Weights of a small GPT-style language model, trained from scratch on English Wikipedia: 5927 steps.
MLP neurons of a small language model. Each row is named by its layer, matrix (down: output weights) and neuron, and shows model dimensions 0-148. Each number is 128 + 32 x the weight over its row's rms, rounded and kept within 0 to 255. Numbers have three digits each.
A block is one neuron, or neurons of one layer that tend to fire together. After each block is what it responds to, as a language model described it from the Wikipedia text at the highest values.

L6.down27:101125091094042145132150073096132137155113144143151116092157113186096094108083109112169124160164189118164139185167151153078162105169164147164171105179136116187119147087166193101153084126092158067077149152156120158105139144123163102092157084120125169118059142128188120163127108181112104191145087151096169064122084154137137112148083128170148142048107140152138090122109128139110069171140069113184072081135109111112127088196136126088101147112118121125
L6.down111:153174121153141120130134122197169164106118164117094086126143145138161127094122126156189076133118101140116132120112128152128145093146165089100193152147149119126093112108141143116124146146141202125123132047072111104187081128080117140161118107191075125106144175126105083134142172124139065134114114149137162107107116105136189064128135106137115127044157112081140094167164136125132164086120167085064114132152109223110167116163033108130108180110154149092
L6.down129:146155133168215183155160140140085085119141135098118132111114154119146140178155164155092135119128151150138071156070139162111093142122111104078180122088112180121128111132086139191110162137125106126178101158225136165116152173202108080070129144114164069111136095111128157094146121136124169106135124108130056162083127127158112144087133115159104065057111127121164155171062115128106099146176117115180162110127115134131147126096107162130147132118144107111
L6.down200:157129136126172163185180136129111094174143159072170178134146150107167140176163156177083150084058128121112093092112154155206132110152179135086168114111099085074099115157061154165173085206143118151163177145126072116140123138091058070122130108084156129142090094140120115160109149134102139065099106206120110161159114109182109160127134132160095109150143119138151167110117062141111118101187138099204098064165173103153140172105113165093078156154143130149
L6.down234:123210125071108132058066170125110118113125137159115103147083198103098102171150096128094144110133154149091157169192120062166147091152140181145141136133123118133197104094155105105139127128111132131146110051073201110103096129120139105127128074151095163096127104102126171171103096129094139169117154150122158118107150104126131131157130151116072148151126159102069103208137094151105124181131102099112184128115158098164173147122097119105137118088112119114
L6.down242:133111151124144093155150109103072080164133117135163167097148143161175077145057091105205131148084230164129145156151145133164106143111150184145114088128154112163151094118133211142151093129132131171098104140168139114108149124075098080085066105143084126173057120184181099122083139094083116103099206109091133073178087145152165125115162145086092131130114151136145089179177115103114084139193043092196137072102123155082143110148116092080174188111137130111
L6.down963:163134065162184205107158099097087135098149064117168111107143133100181108140145089113132103127082130102031128154161143140153085137168210115089122142080098119091114147084103099141107138121224171152116114097149144122113125111146124183125174132157137139155087120103112112120154082162141154156164153082119156106123132143182084129129149123157079147062148079129102167134115121120180167149128128113120108099194166126127126126137129085164103123120094125128
L6.down1199:117130140118106117123145117134190146117124189099112063158119205166083133121153121119127088131139140120172169131120126082106104099154147133120164127208131119177104166092146141121135121128145127139108140089115066127176124093124114146106161094135106161174137151147128147090130178111146111125131143133142156141136112163072127068197134101104122122000138140141167040156124149089086109132099137099056102133119143154157107121164071075138140181112146156122
Description: Verb-ending completion tokens. Final word pieces that complete a main or infinitive verb, often inflections such as -s, -es, -ing, -ed, as in distribut-es, serv-ing, to recogn-ize.

L3.down153:139118088087109146099100163117159105129142118097169106117136198111173113129087147117094077114180086145138155116088149176160103092164130182095126130157076112130108142102146137115123108127088179148119123172081171070127113123136072109149166162186103125114134162098145065181128104127128143156147147150160166171078104141157150085116154083121146157079133130142119138145114131096097122117120138098170097148113106148117065131105186081132123095135149178108
L3.down631:108117111101144143129175141075142155170105025142118105119105162064174091133095178179132159126138147196102115114150134092178086078164108129115137097136121138172120152129096109095132143077122163146128123112137157095072151165150113123162096094179148116126107117110123094180114172129168173164108199123146125145074053134118112099165118178170154041151108128163089100070104157079064182107156146132173142130115068149137171154127174088102166120129102065126
Description: Word completion after vowel. Second or later subword pieces finishing a common word split after a leading vowel or short stem, e.g. o|ur, oce|an, O|ak|land, diffic|ult, Ro|le.

L6.down17:115141128187147092180110123137107164169159075092180121070083142121146131093131160132134171098151136156124177153155176132113095109118181135113101067123158114156085128169076178131085057120102175154194134134160152056123101137176129114102170134124152154118136093128136121126115159155178094147093083064145148117042119141103116101147107156086142159210130146100171146161118109110097131109149174101154157125183130134097145182128079099136123164076168175154
L6.down436:148101118100105122126144127201121151115169132131148152137107121124194146092156149124096081120119155148156132089071161133124145143177107183089067175135146116078141127155104132133124100189157102146089099124116157149099144114123109062127146121062123097177137180095145121117112092114171094125145179096140149108087141150076163186126156092155060136199119113157165193127145175118155105115135108128127183074051125074088136099084175189122083181110174168104
L6.down516:104112131100161112107103116127145138081168146110171129098112204109125106099075123154134146170127141153088119104091151114100093068105085142143166094067117052077116059176146054115091116098137170127143165103158119106172093139114153114209093103122104143143184131114100077131149084179072102171169127108129162114138136139153168137118128115119133125182110133082108164149100163142120122131177144140184098173113128155104149152149135099104083157128116135129
L6.down701:161135039073074157118143127088144107115155134167128125177060123087172090147105108119124183104147100123132085155102137146142109153141084182187138100126133144159144109157080103176085123106125056172191157102174136139135081100167142141098083097107117084129134150131158086148070082140120184153102134133170090177131128122152178195134110151101151110105118117127086124109107102136156096103115177099171099114115147196119105095158076104151179106153109105131
L6.down763:119125174133158127120072129146091141116101101079106135156208146130119127124077144093178129175161111083159128120099131171086092094134158125144096080132159090191145123103131143126108163131172183135120112118086131134114175121161160146068139111145061154213112123114131120097118160124126134090143124061184130157160178101147132089113182071136117164153123183138129147166093121106067094157160088156109133146128208078109179067135129161137128127164175083124
L6.down868:142170206146135121126123167127065171143172084125134110156154109190184166123129174156138009080119141094135117138107097136107087134121188144143114093161133150201134108105116099101120100042185144114091086134127115185136126125111159124109122203133099123114147119090176121145107140167108111135085106137142149160111157109089153150136143123145068111161126114170128144085132109084117074144120110142085201110185104073171101122165113154130139121127124150148
L6.down871:148103076098101121106136156172146175171175070106116131119086167129112128079115158128147117099111141164102128197111070069176071136149111117101102182141125153120011152126116136126096078128106105131175134160117143127139119066138129090122158148147144128152121165150094111125101126185158185130168089132090135127080137155136142121161179146128191070121098143125155152093086139104174088115102098132161174150153117106093141147153155131058185181091092085139
L6.down957:136191098059161099090101097132091116098045112093070150066147130198106091144151111153139146128097150147088099170163188109158147104107116147101188151153171117147143167142146125206166122083113152098134157121113122105171095203063109110188124137117164120110150203135135092171154156159141128126154126168130179101168110155154118133131064171181079150166125107141147016115142163161099126090163131110094158111085149095100119140138177137144172169094161107167
Description: Mid-word subword fragments. Short word-internal fragments inside multi-piece words, especially "ir" as in heiress, Emirates, requires, admiral, Peirce; also "art" in Starting and "as" in pleasure.

L6.down295:171163152108103093095133143162131098119121174103140091075118164162098072052089171113077131134144172146094141185152190143183156117169138172149178096182121135127137158154156135158169121198182095116154179077102134154115130113128154159142118085141123152151114145128157159180162124171141121185099116152109131112109127132121069089120143113107073160102088139082124126083099083125078150104078108050117117124135144133146139137184135106133154097105123166107
L6.down300:115097124170121129165146163140124121153164106102120164123162144188141094058112180123159187097150129079136135137142131118137130159152072088137100179101157136130081162200121119130099158156149174112134151117163120101062155118082152170149095150122165116172091129184120152119136082098114072114163151106116203125105125132158156107053128150141118080089191147182112112160130086128086164156135141113139146163105157133168072127162196131136079101132153129150
L6.down485:131097130118183150147122152127082176142124114099125130161140160160076126133106055171110070155130099147093199132090154166076162107116144143112114151152139091203207092084158123115150110121221127163151144090081115167180149128089164157121153145150162166132129167122053137209209171104138144128145179129137133079129082153104147127077127085108109121136141105125118113141123177154184131104150163108137095144101089133133163100154112080114120094104124164107
L6.down621:101093093130109164160197146168180098156113144163178090147107125100116141095125129113155099121112107113096137121135092122137180139190101123125148149151142119123139112191130142080177108113125117188105149125057139119132122132144148070159083188098160113162153143145097160109175129134150178112100155122088066119100116104126137104133213150082125130133169202116095128163107144125171150113079125177123110147158122143127149144153101102089125173136084123189
L6.down878:121132065133132085113132084153159070129108123108112160138159173164137158179177176106069127132071173099083162113174143073176139117139127130101061101067113125094075093143145115101120135168163155130108089136134130127153106139144093117179153144166136218107113113138151166083101138146151147175195130096142111137157161181146112094085173133060132127088109131123140079137123153114137112139112120120170084184180119162110177096074149112071166101095085086146
L6.down918:136139063130141170122136118168114121134095152106110145209132114125128125144150173125153108137100129154118115123145116126077104150118114129158101152128089133109110118074152134151139187120178133184090211196130157167193180147112106187088141134183049161125087131128115152118161106139105124163112069082172164111122140135111106106184129078081163125109139186073106124141111151204153159107123119119118109162096144106160092128100122107095096130149109130107
L6.down1062:132163110147118131075075133178126118217163126117128130137153107097128110061127161143117124148237075136111223168111103138159135095097131131115150092135116083137137124097047148119158117079156143126108161129077114106120147157137110171153115168170079118155101112094089164158132123124109160120126127202094123145095135136137128068129091131040109125149070073167122119141130126153140126099126178115109114127121087144106147170160084151113158129081139148090
L6.down1241:114108182124182116114084122095133133125138100144105116090169096122103094190163200170187157175124164108135074107172179131143115108111133133139130102154095106134148150107144147112072139185099196115128131122135160094113055106137192175083158161131068137186078156153095165125107177172160118092157158127104112134136124102097133094137150114145124088201155091116118099149141119196105095154159090129181091118131112103105124176080086187131100131113162159099
Description: Spelled-out number words. Number words spelled in prose, usually on a mid-word piece (eighte-en, n-in-th, thir-ty, hund-red), plus some digit numerals before a unit.

L10.down716:130127112148113137120139138097115100143147159144151130117114121129108175181154072167144186146139154132148074188151148165119098146087113128149156148112112145099214162144165108067125219132155158169127182146104151068112146139119164114112078187140101083098127104111128161070111121166118149141129163168116069175188110179105112121119107138097162134068200180123105142173104104153134131156154119116165239082092123102104125167098133137103090175175158092097
L10.down779:138115127139111144145135214139151179175110118181142142105168133147108136114119075101167136141180108120098157090121169112133099111151088143061162083114149135135167117098138125124089129106103171117093191152143171114157128129096105108059153165077093096120106058104106095152180220166109155142160089106124098072136154151154110144122140089081194156114120147104166181094130083127085150199122138120134138225132060110150091163166102101145123166161158120130
L10.down850:115120080123183079143103097115092157154149087050133115158161141163133151153145096115146165115144116086149168120138127120158159133173142138133132074123103112127104129092136100208108203139158235123161130101112194165132083133063118089112079100087160145150114230082143126174121132145174209105119122111183127127126142205145143113117108092115154186069117172126098201126067124142086099112121101124073125184078098154148090143153122119168125082085142140131
L10.down925:139102116111137183094170151154131122109209179182147109134165161097131157111171065120120123124128118134142128115113147200136126106095120149164148154135166114107141135120110167145154092110160133124160114128152095096128119123113161099151133089068153136170092140167153131137101083142119186129157131127129143073147158139096187122119176085141211106057147122178113090120186080127137122102140067084121119125131147122048145169143086173130169101087088097132
Description: Mid-word verb stems. Word-internal stem pieces of split verbs just before a suffix like -ed, -ing, -s, such as dro-pp-ed, corresp-ond-ing, kn-ock-ing.

L3.down1026:148143162109175090089117106166170135156164147094104100177116132191197114130138145123123154152142154153137163134077137157097157104100100127090199108143044129160139140133069160112118081142101150149098069117072098124103124124144198116109190141164073123145183144116110134157161180149123112107143099105139164122124184144078151118130148160104079157000127089116137134103085109121151140132096114075107113144158088252114089148099105160098142156167101191098
L3.down1164:163137085105215124114118094181125127155177117096068157111120118119138180172120130149163125120140108123116179136109147166115164149122074136104109086074093166126127153155088131093131055142208178121139105116082164101123164149101111143159138175135090114113092141115114121126100095133066172131136109097112182116140135170149156123096093112119113111111140152082135174138109077163144092087095151133167125142110127145127131142106092196185134123142150096133
Description: Spelled-out quantity words. Spelled-out numbers and quantity words counting nouns, often the second piece of a split word (n-ine, T-en, Th-ree), plus several, few, numerous.

L6.down316:136080092134143161129159134139123089186079141140133101110131179122217143185072173156131117143078140125122128109099172128114103150106085165214059108118094147201106108121132112105147115127154124102127133138149170107105118116087123141179134161114138117057086083119115148130119116112154132114137127131134171139098127113202126157151093106095122106006145120054164140164098154208077145109153102101148132105140086114130178118116070156120156171114130120064
L6.down356:126178088118107094136085153104107102132158156139133092133147103133102108156114084175094149164106074126137100143153087041111106151134053140161107064121119166106188105094068108119080113200144122116158162116148139150166128116145129148123093159183098153146168141055137141171059105116106136144117203164132114094096104138115154148083136160139122163153085092114126178152132120162084157128141106097138112225160155041139102093173140069139151219151143097117
L6.down398:143096139152159106130148139198098103140122100181155078130156131149123060107131137141110135133177111119162108148164140147140094185138079192122148178107141160089095122132092162067110108108101107087164150113114077159122119104136159094208121159110159111104132140065111085122124123124112126153069136084100127127097110151110126168185150098162114118047177109089130090148113150139143160085159101127173126171113072164129120118126122204084158156158098061113
L6.down596:124118152151158106092182134051132098160114161119163160110184115097128131166121158125150137143168143156107190179156055111166150125084138148128036160135112151103064098115143134121111108157122163110170136143192195095091108072078111126117134099094128148104101138100177123057107162158126152134156158103069075099112120118088097113163143189083142088203168129108126115105102196104168108143161127097103115112099163136049081100151115112134155109137086121145
L6.down815:128147063129128143184125115116132137130153085107208131137139105102181140140086147156139139168149118118068097168109169119155195172124122130135156080066144164110076107137085127149169121146128084091164122102179107180092163067094123075165122138124160133133157119134100107136140079158096110108137152129139110130118148133152142144170087163123131133155125119123113101104126117137124153132136147137096086125135135091080119154099140102126190118170145119135
L6.down892:110150114144133130123101153144147119114083190147178083105143094144103095115127054152146119079057151103107081146094135151129108173070171093172122138093082176094153165162115127146144098124160137142154084176124076069094123120159135110110152128168152099103115133120132128162140091076130171129104147157131133122108081052054146120164167126210177120071132102158133132139139081157137109087097145088105129161202157160134136138123120149096092147160131117154
L6.down1015:186116083189129118124158136163136143119167123120077121129108182162123139178109102149078136088140167126120149134133093136160121144168149155156122114084159121060133141132125112088130159113084159095111104108146125157110041137127095100133067180200111143063094199144120161059131143174134188134176144172120134136135084074121125099114231159124153119172042118115209111150146147151117109120116158121137103151072098155075124135098103073098101133122154164102
L6.down1153:110146118119172133160137145092110154182120114121142154152125146118127112075096155113136121119088103206117136181157119073199119169139113113167093116129143143114138169115171165200183133129112150152123130117098120135150110138124141080224110137118040148100100102075178177095122159130125168164169151134144091127153072098128136120118086164173110084053085114124166121099134066159138135073110106077107137129092115167097111127158123141086096130140080172114
Description: Word-fragment after s/p. Word-internal fragments right after an initial s or p piece mid-word, as in fres|h, s|q mi, s|um, pers|u|aded, wingsp|an, with some short function words such as not, of.

L10.down96:159123102194133181155154147146118137074126104124109091120115116150145157105189087101175090092080126062079150164130128108150150110072137104101161063146114188067122166138096081129095105070100139111165169116141067189141108089112126127151148141166138136112168141158123147084163112144091138160147143087161117089135146089144153111092121123097164125119178186063128103082144127152140140126173128128133138131131162118159157115107074136088120148161131124133
L10.down167:142049180102204118133141110188074121138159134146198172112145103163101129148124145159160130175152112158131113104145113099120104143123168080124108132109090126129122120081137098115122076161173185074153118109096129137150137154115157168156082071138128148157121108097095158154136131126154101120127164090151139123168132102142145127095114150117141142165067130208091148085122199139087188129137172158095110135130134109134141110101113094126091140155046116070
L10.down530:152126156073192079102087121115124106217139134180177138151114061120124099164121136183149101091132118098158092098147168096139136162100147154129156107083105105144081100111065104079128112142092062106095116174107118106120170145140105112187125201136096121118191131143097125094157123153176173139146148095108128123095099110118128152138106123129117110199141092115129137195132101153128147181150049203120121166103137086146086109096125175088079120103145114151
L10.down1260:178063121056087093105154155089159166078175131114087115170141105164149137128121167142141041150117148173142137101064126057181199126106143144119106128126130099104105092171137077143143097136130123129143132233109142170171162124104132140165147112126107117129193102130117182149162162137079137080076143139080131113152120097156143128171114113094114144102154184172107139167072135138137137099125118135149086131137093188149101098122121108074084138140153117145
Description: Mid-number measurement digits. Digit or decimal pieces partway through a number giving a measurement or amount, e.g. area 65.79 sqmi, 50 mm, $315,000.

L10.down532:157138136147149170147127088099119054154082145187150173117025108113146092094092110130128128154087082177137082174155154120124087237129172145212120163132126159217157102061173163144130169109098133118078135139104090104115114091210152102091141051115172147090084087114171144125067143143094145088121084142135121151122143126176129123120140174150119088085100130132107148177154150098163148100166119121135163141055115156148175131139088109161131127099110117125
L10.down745:167117083147150136142105142128117143151123083072180145130146136099089122093146170127114117061094147128101101109224133144171140144081087097114150103137180069196075135091163171074057157140122139145103152152132070148123166064165121125109161121118139145129145103109133185103139136102157115136153111179089163083129068138171123113097160164178139122102150207111161149118078187094129099084108126086110151116134148186133127116190104158120201132117109125122
L10.down762:118119094147126123148181145129176107149081143126156078141103064110103088092117121136055154114141080140091078123075137136191137131116097150102126126134108060161163097134161149108098062131098163126127103169172119158123125110197112173138033104107178154146113115174130080159132126184110156127096135150146147137061126155155221191132158119142158119096095129204131150084114154219121123115130180196112147110110169161144106084083099125146152105154118125136
L10.down784:157063057166153082118167159108169153130130145142107091099137169147148113089143158126095131154128073139170142162122152108143136106144075160111130115097092140153119172094158122123187156149163144125087143073184139131041159121174122133146090140104101132069073156163188189119180140131066109125144132147108096135128121157131132094116110166059111109092046123052149073198119141134173109089106115178075098125114105150087117119089084174160143099117134175148
Description: Mid-word syllable pieces. Short vowel-plus-consonant word pieces right after an opening fragment such as he, W, de: he-at, le-af, de-ep, W-at-son, He-id-ler. Some whole short words like light, short and set also fire it.

L10.down332:094142080169128115097129124150094134079087120057089108148137131146178140169157128161194134126124167090168170117097089128092150090094134175038188104104055132100146118129168106142162095132113166089138147144108149135112134121147143107145127129093149042176142080146099121125193089107143142104083100109096111113094081156109100114181118095119123130139101171125126126140105165077110134112095190153160102138106140103103166220095208224185131115134114120126
L10.down815:090122139087097141143130149073184091155157116101165128135096191151116130156129141082108160066143205199137093129102119135109131154109131145123134118164052218049106126142114085131163094140136065110107132089134080087123122132157132084147127127135135151141132126146117081124098110191135127157088114066120131117118137126067110160120135119176141128088132086128104082151103144133144119139150124070158168122137153143178127171107133139110106117110137076049
L10.down840:095142125125135157085126126088159156132159075118095125173138172126102171065089106139105126121118129134151109153151115131110125141122145126107136133170116094122086153078139135122132089130201113200084134115154124097090131123092153093140084108116153150124089158084141136127176135115089078109134103127157149139188122141086172167150138164163105159183175140111139118121189114162112094177072083157147123088124113092118121101111144166150099115133170136133
L10.down894:084098075108149149167144078082186127172157094106123095104099141133166166086129057169119168173109122055177077111117076141143096089142124135108177113150094142112134128139142141141076107070119154105094130075138107067193122114125160105156150090138184094151100177139115138113120101171161102100133076115157138142152122142102138124136178096154050108121148157092142135140161111084186096151156130157182172144069167135139132156153196144109106014079116081141
Description: Mid-word subword fragments. Fires on word-internal fragments right after a word's first piece, as in b-ene-fits, st-re-ets, gun-sh-ot, and on blank cells in election-result tables.

L3.down461:135132111120107098155162112141081121150159115142123191106153148162143125115044202080096146110112162127152116129122140117094099097115107138096166145171175146161128111111098138199177184127116167130070086128066146141173181128126112139175149143080117149084156141128174133167119090120108153107075113109165154150137157132120108154057166120181129140154098122078085149102170114136112138113175136085136107066078193171119078143138150122112110074151140152114
L3.down1147:172121106082168145163158076153111102150129073124085110126129086145160126140117101144174105075113139120155137162158106141127086144085095126155127155144146162174108074167129074194134109151130127167178123108157117124093123057112097107098135126137094153093133119173150163167151116129117175193158112054156134150141099160090113094126173149162160157102167098160142091081140101118105151097108125068138063116165135175126103110128153140113095154171154126119
Description: Word-start O, say pieces. Mostly a capital O opening a heading or paragraph (Other, Overview, One, Original), plus the ay in say/says and stray mid-word pieces like religi-ou-s.

L6.down48:128175128121154142162084116153084063164110131170105095159132123172132139096099098116081126185118106078037155167101153157102067079102082161145137136172106139107220171168144137117135119127138196133105160085170158181163092103160158102162125076063122120116112113088145077176144107117081102125127152156134175102115168098124110114136180119148141190110121131134132043132123167114048078138132191147116125123084121117146134103142175096083156209113146116125
L6.down141:130138136125138177130143135184162190089162161200113119150137161149143122108094142105163098092123136122045149112052141105154192109142174188147100136146176132043128114133134128092111142078101110129128092185139136183084176161079146080116104136084101125123121116084142145121146151122137143118067092126168168095158194176107104113120128182025097124198149101115121145104053171096125089144054130094108095107120146162146166097122069132129124096099090083153
L6.down166:127117137120140117175144113104147117132119091112123156137125132161050123118082127165111129150145144110087146142165130175102078112157136119153148136159108127111148109161134113115116127137130162147149102113098086155142141129159090093190157065159141145068062122150129091132128121093121108119119112129132179137095120109123111082116135144129097085200117134175156084164108186129077133183145110135114142142093147149168118077143064073189126197124122121129
L6.down446:131209132086148128143081081088141124124075084136208136156157121158173137168129147113142098093127105174157091123129116166104114141123084135127138076124128186107146125087078131143138084132149135096151136078122129142089176080152164072103138170107143147122134134089141145189181114119094159112082124096135159109112135124166103136137119125139100098138123098124092049124139113139142083119079175073103095119169144035135240133119142122119106163138114145115
L6.down490:106154115117084133068192164118171182113150103212184091120165162121117140068143096073161143099106128145121193143144153130152147163112142107057118109114145143089119107116155171139072139153086108163083132189140133106088139113190117103048146157127126106156131138107034131080115079156118127161164117039154141106099125176123123145170173084144141153085188130161139161157080092175164170212105194105129126160167131101117102136099108117088128147120107085134
L6.down1043:177130215113133066160132142142137081165203143131150133122093114145176153146107125143140126144101115110132130094067171168079082164199104136158129103131099150125123144131110131155151109181100190119072055143087122140078143101135118142080136084134104132120095190144115081138149136083122066072123108128126172158124131118156093115131166097141159167206132154133132137120113145133088126136116164140132169144159156099145077121110137099185166149144115130127
L6.down1119:131112122105070150068129113146144135127138137079086126119114117111105092113135124193164147118141078142137083157161137092121115133190092169202122172113099115105110066136174087175135122115182113131122106122101125133177117137154165112155122048127102139131190106127077150157101176145115118113143105100101130128154113170133127134188080114133130171113159122174162106096084155121084076165141150159143084111175099072118131120141104066159140091115134125166
L6.down1265:182147131158129129148130087168117154155129108126088146123142147124103150093068154104119130144139087121019167201090102108167140081107108088150151063104181129089063162101114177113155125103153109127154103130081120138143133193153077110149158151098147049096165110152133126117101099148156175157144132093127055128120155132082203126101133143153148077133100106127100135123152109120204112148144116102115146174087074138131139178082141142118128113187119141110
Description: Paragraph-break newlines, word pieces. Fires mostly on the second newline of a blank line, often just after an == Section == heading, and weakly on mid-word pieces (Est-ON-ian, Qu-ICK, ec-zema).

L3.down54:136118193150142169147125158071128145102092134144109139207154158095128172114132117077125178124096131181146127118092150095137133122091140145151020145075072104165104138107146111095131156100165123142127169134138090082149077092142154097141124129177166103100184116122091134119129098069177117213177101116171120119094063153149196131152142098135084090204147086114105063108104093187109152122056130117149185142204133140116082138119112141201150115143072112151
L3.down436:127135114128141137152127178122148100145124129145118129164137100148111156084135149121118131126106136121113126097176115173123129124100045100099089097176124163182145143119074142132161165115136141135176131131201106129132132145201176150127180134147089109139145104072117158137186052081054164097096185165137135151053142120107094173102103118181148090148146104127124080155143118127117105035132137066149126144111065139160160130153053159105167130234137145174
Description: Word-initial split fragments. Short opening fragments of words split into several tokens, often right after a quote mark, hyphen or bracket: n(amed), sp(ends), s(in), be(at).

L3.down599:162116132130095095175131126091175212101084165183076138139125119106130122147109088136133113132131109101154131133130121106151128059105173108121144143098157104105107105138097171147168094110105088151128136151084121136132140115149136111068119067077113114104115163162101149155145109099140016100139121164183124194111087148131121138134125118168095128115169124155115136095154152084169101079138133122134131121164130093154196163085176096093153056168104129053
L3.down1033:114178133123114027122135191128125077132106196138132142160180140126132147119139085114121062127173115114164159056104083078110164103073146120097205115150170129117100127077162132087143101112116114135188144092066159138077144104148200138131121111109090132094139151169135155137117134091109128135111113126152096153091095094115136111083093197150093160205093083115167099118114111097084129077077120138153127080125142154154090091173107105170166089095119116131
Description: Verb inflection endings. Inflectional suffixes closing a verb, mostly third-person -s/-es in plot summaries, as in finds, gets, joins, with some past -ed and plural nouns.

L3.down252:137138190182134105166117169100111105107054140062094121120104102071092056150082122131155141179140147125136118174085134126109119124155102159169108143169138131131125107150161140136090088126225167138124138092074110141108133134142079137122135139191180112152113111110118052146153144107176107186138132122108127206124209114136149099181131124086140096185129151177160138159138140137150146188097135092161158138140141101134109126144158124124103120064124146091
L3.down1278:153153167155142134165118159120145156119079158114129110115141095088096045093084117122140151168174104121113161160079146135115135101146114131143128101150153164097087079161175096137047110131166126137148120086099121112132113164133094166102149114145162138185111091124121046130143140143194126114128130108127131176090196124103147115150136101090125117127132153198129178156123120131133139156115099093178171148143148101118121127120121126109120127092116164165
Description: Paragraph-break newlines. Line-break tokens right after a paragraph's final sentence (or a == heading ==) in Wikipedia articles, usually just before a blank line and a new paragraph or section heading.

L10.down84:133072117117144132147132129140146130173138127142192159113128148119146135124128148143087153064103078121114137169093154154151097085120109142099158104127139106120114136107121096132198166154096133148091114155160089136190147157069154108131105144055093132136195161087195118096153121150115098130121095078149111146129166109075136159153111121114141137080147052087112129206145175152096135124130074139161153112136177127219120102093179112123102108129101057102
L10.down116:123072083106093135199142093139124075077118093124134140128122107109143107161085104132097081092138122102119048097132083102165129205134149092166124125130133111138084126079149175127150111092139047166201086111156053176106139125119161134085141132132136123126100097125161179131064204170171112121150089098122174121169161096104132105165096162096045141099108133132018162146119160141165151167173169095078104161154130103161129167110150128118136074164110038089
L10.down320:076120112101134132083116101190116136093160139117110119180139154103157121179151108183156142128114127200133115106180140065147082082097114092171129149101122153089098092162191171130088108145169129134121163136109105114093137129166117139159116158118184150171128175116079132123185093135178109131091122112105117088089138151130133090086128183119125174193153126161093138097164123129078091100128088177202120118130142181167132140127122180149115128082180088125
L10.down853:079116097092151135134148149081137131122103136113032145158090171110127088112159061086080104181138133124112163095143138109127130132119066125116126131156089158123085096123145090120187131154102083138209147130131115102100147159107163139092146114129171125090137145143140111138132166119153122100132120136171132140157117118087058109136127147149068122142138118097119115165152126134159175149156109077116137054097156092133104174133168154148098146136161135048
Description: Month names in dates. Month names beginning a full date right after on, from, to, born or a table bar, e.g. on May 3, November 13, 1923.

L6.down381:150117141138152089170135064095099133180114175084182115147161118088131098131027106105140117107121156132136132123074136132105152114084123123132110063150103151131076100101127173111147168096106132108170115122173150148184105088134139177073156166172119151122188137161089110135046187081139122130133050185114066106154156143113103083204134110102143140138111170115100119175114093101084168141155087080146119098137126171068141180103139160142118118125160147046
L6.down409:155144115199104122174133145134086119047118158111151147156119096143155152100073094130140173193190151129079123098147083134096140165104165148086082141126153145124108110115141103164116120117192095162132132160149128127083139107156090077155107110144145095159113170116095120096165093159144184193124138050163101123130131133101130153134108094181103125216177117165123115109144144106121115191129154085116117115135156097113152122116141127118084164175113130129
L6.down423:158189127175092092148152164086158095172146067173166144101112184145134105141138119138118161138163139155089125119169166138182164077083129161082085113120094129184094173177131175161098111149080117123096147096115140140121134123108099140130091107096114141112117123097109160096187086104117163127141120133110146101120113180124182093179110230076068131185114105087088136029112118072092122167114112077188139119111173125118133106125098110105132162192107149089
L6.down527:195093143123212144157147102106181092161096134175165133175089178114136113162108116146109132133186083111121120111112126100137138118179100075201152175127095136152097117123132096143143172100115092138138161102062099124131201130087141176109079115119124157103157106158041161122126042118147094105107102166144119097101129134147121166143075158089151159106199100135116142164106149174156104114163153109093154135131147120139140166111171170164128113167107086111
L6.down628:155158086118125165176102113137133095099122146144145150098117177110191092138119116112198086141153079140110120083130165168103152126130093164160094133116116111115102161163137159148093110161098138109150129175170144155127170104108121192124175099093131131188168089152096124117157100095154160108146142133078138123132147106206147187119113135086143092148067114159163103156129091123097144090205067164130101166100137108129142103121107141113156153099145065165
L6.down755:111128189112049140113165111090154101149082100162155113190189076103140127155121090219155126137154115125170126149143120125148105115126190099152124139127078098112121053153118124090095113137094036147109109132189107037134119148125103108123104199154105163116101140124170169209124122155151122107084127064123165131100130120105161128088171098112156100185171161154136160079131165146130156115176130174129134162149154106122148179147181112069152125128132148130
L6.down866:137181168161057181138109130148118132111073200060175124178172089161106145149076097182112101159145100150102148098124100169102099144121147108191112103100164081080127111059121099140125133104182189130162166088149120139128116133136109108113150111146155130136134136103118129107173099107150101120104131110096190100084105150071120104139099163102117093142120102155103102094133132145103144155145114151139077090142137092157133085090087144116167158151160148086
L6.down1034:137122127116102141130132179150167075183098106153168113162195201129088125133139148116086154105130057111119056064167109134143136154133093111145140158108106109184150166121072167101136129155144094133115151118135118147096091120130147061096124154139148087159125108142118127156101141110188118092119174077106177162138110184161084197134146099153156119208090080176112127092115120156161128150120134219066182105123151122145169121132123142144173139134111102158
Description: Mid-word fragment tokens. Short subword pieces inside a word, right after its first fragment, e.g. "or" in absorbing/Aomori, "l" in Yugoslav/Muslims, "d" in Ordnance, and coordinate digits.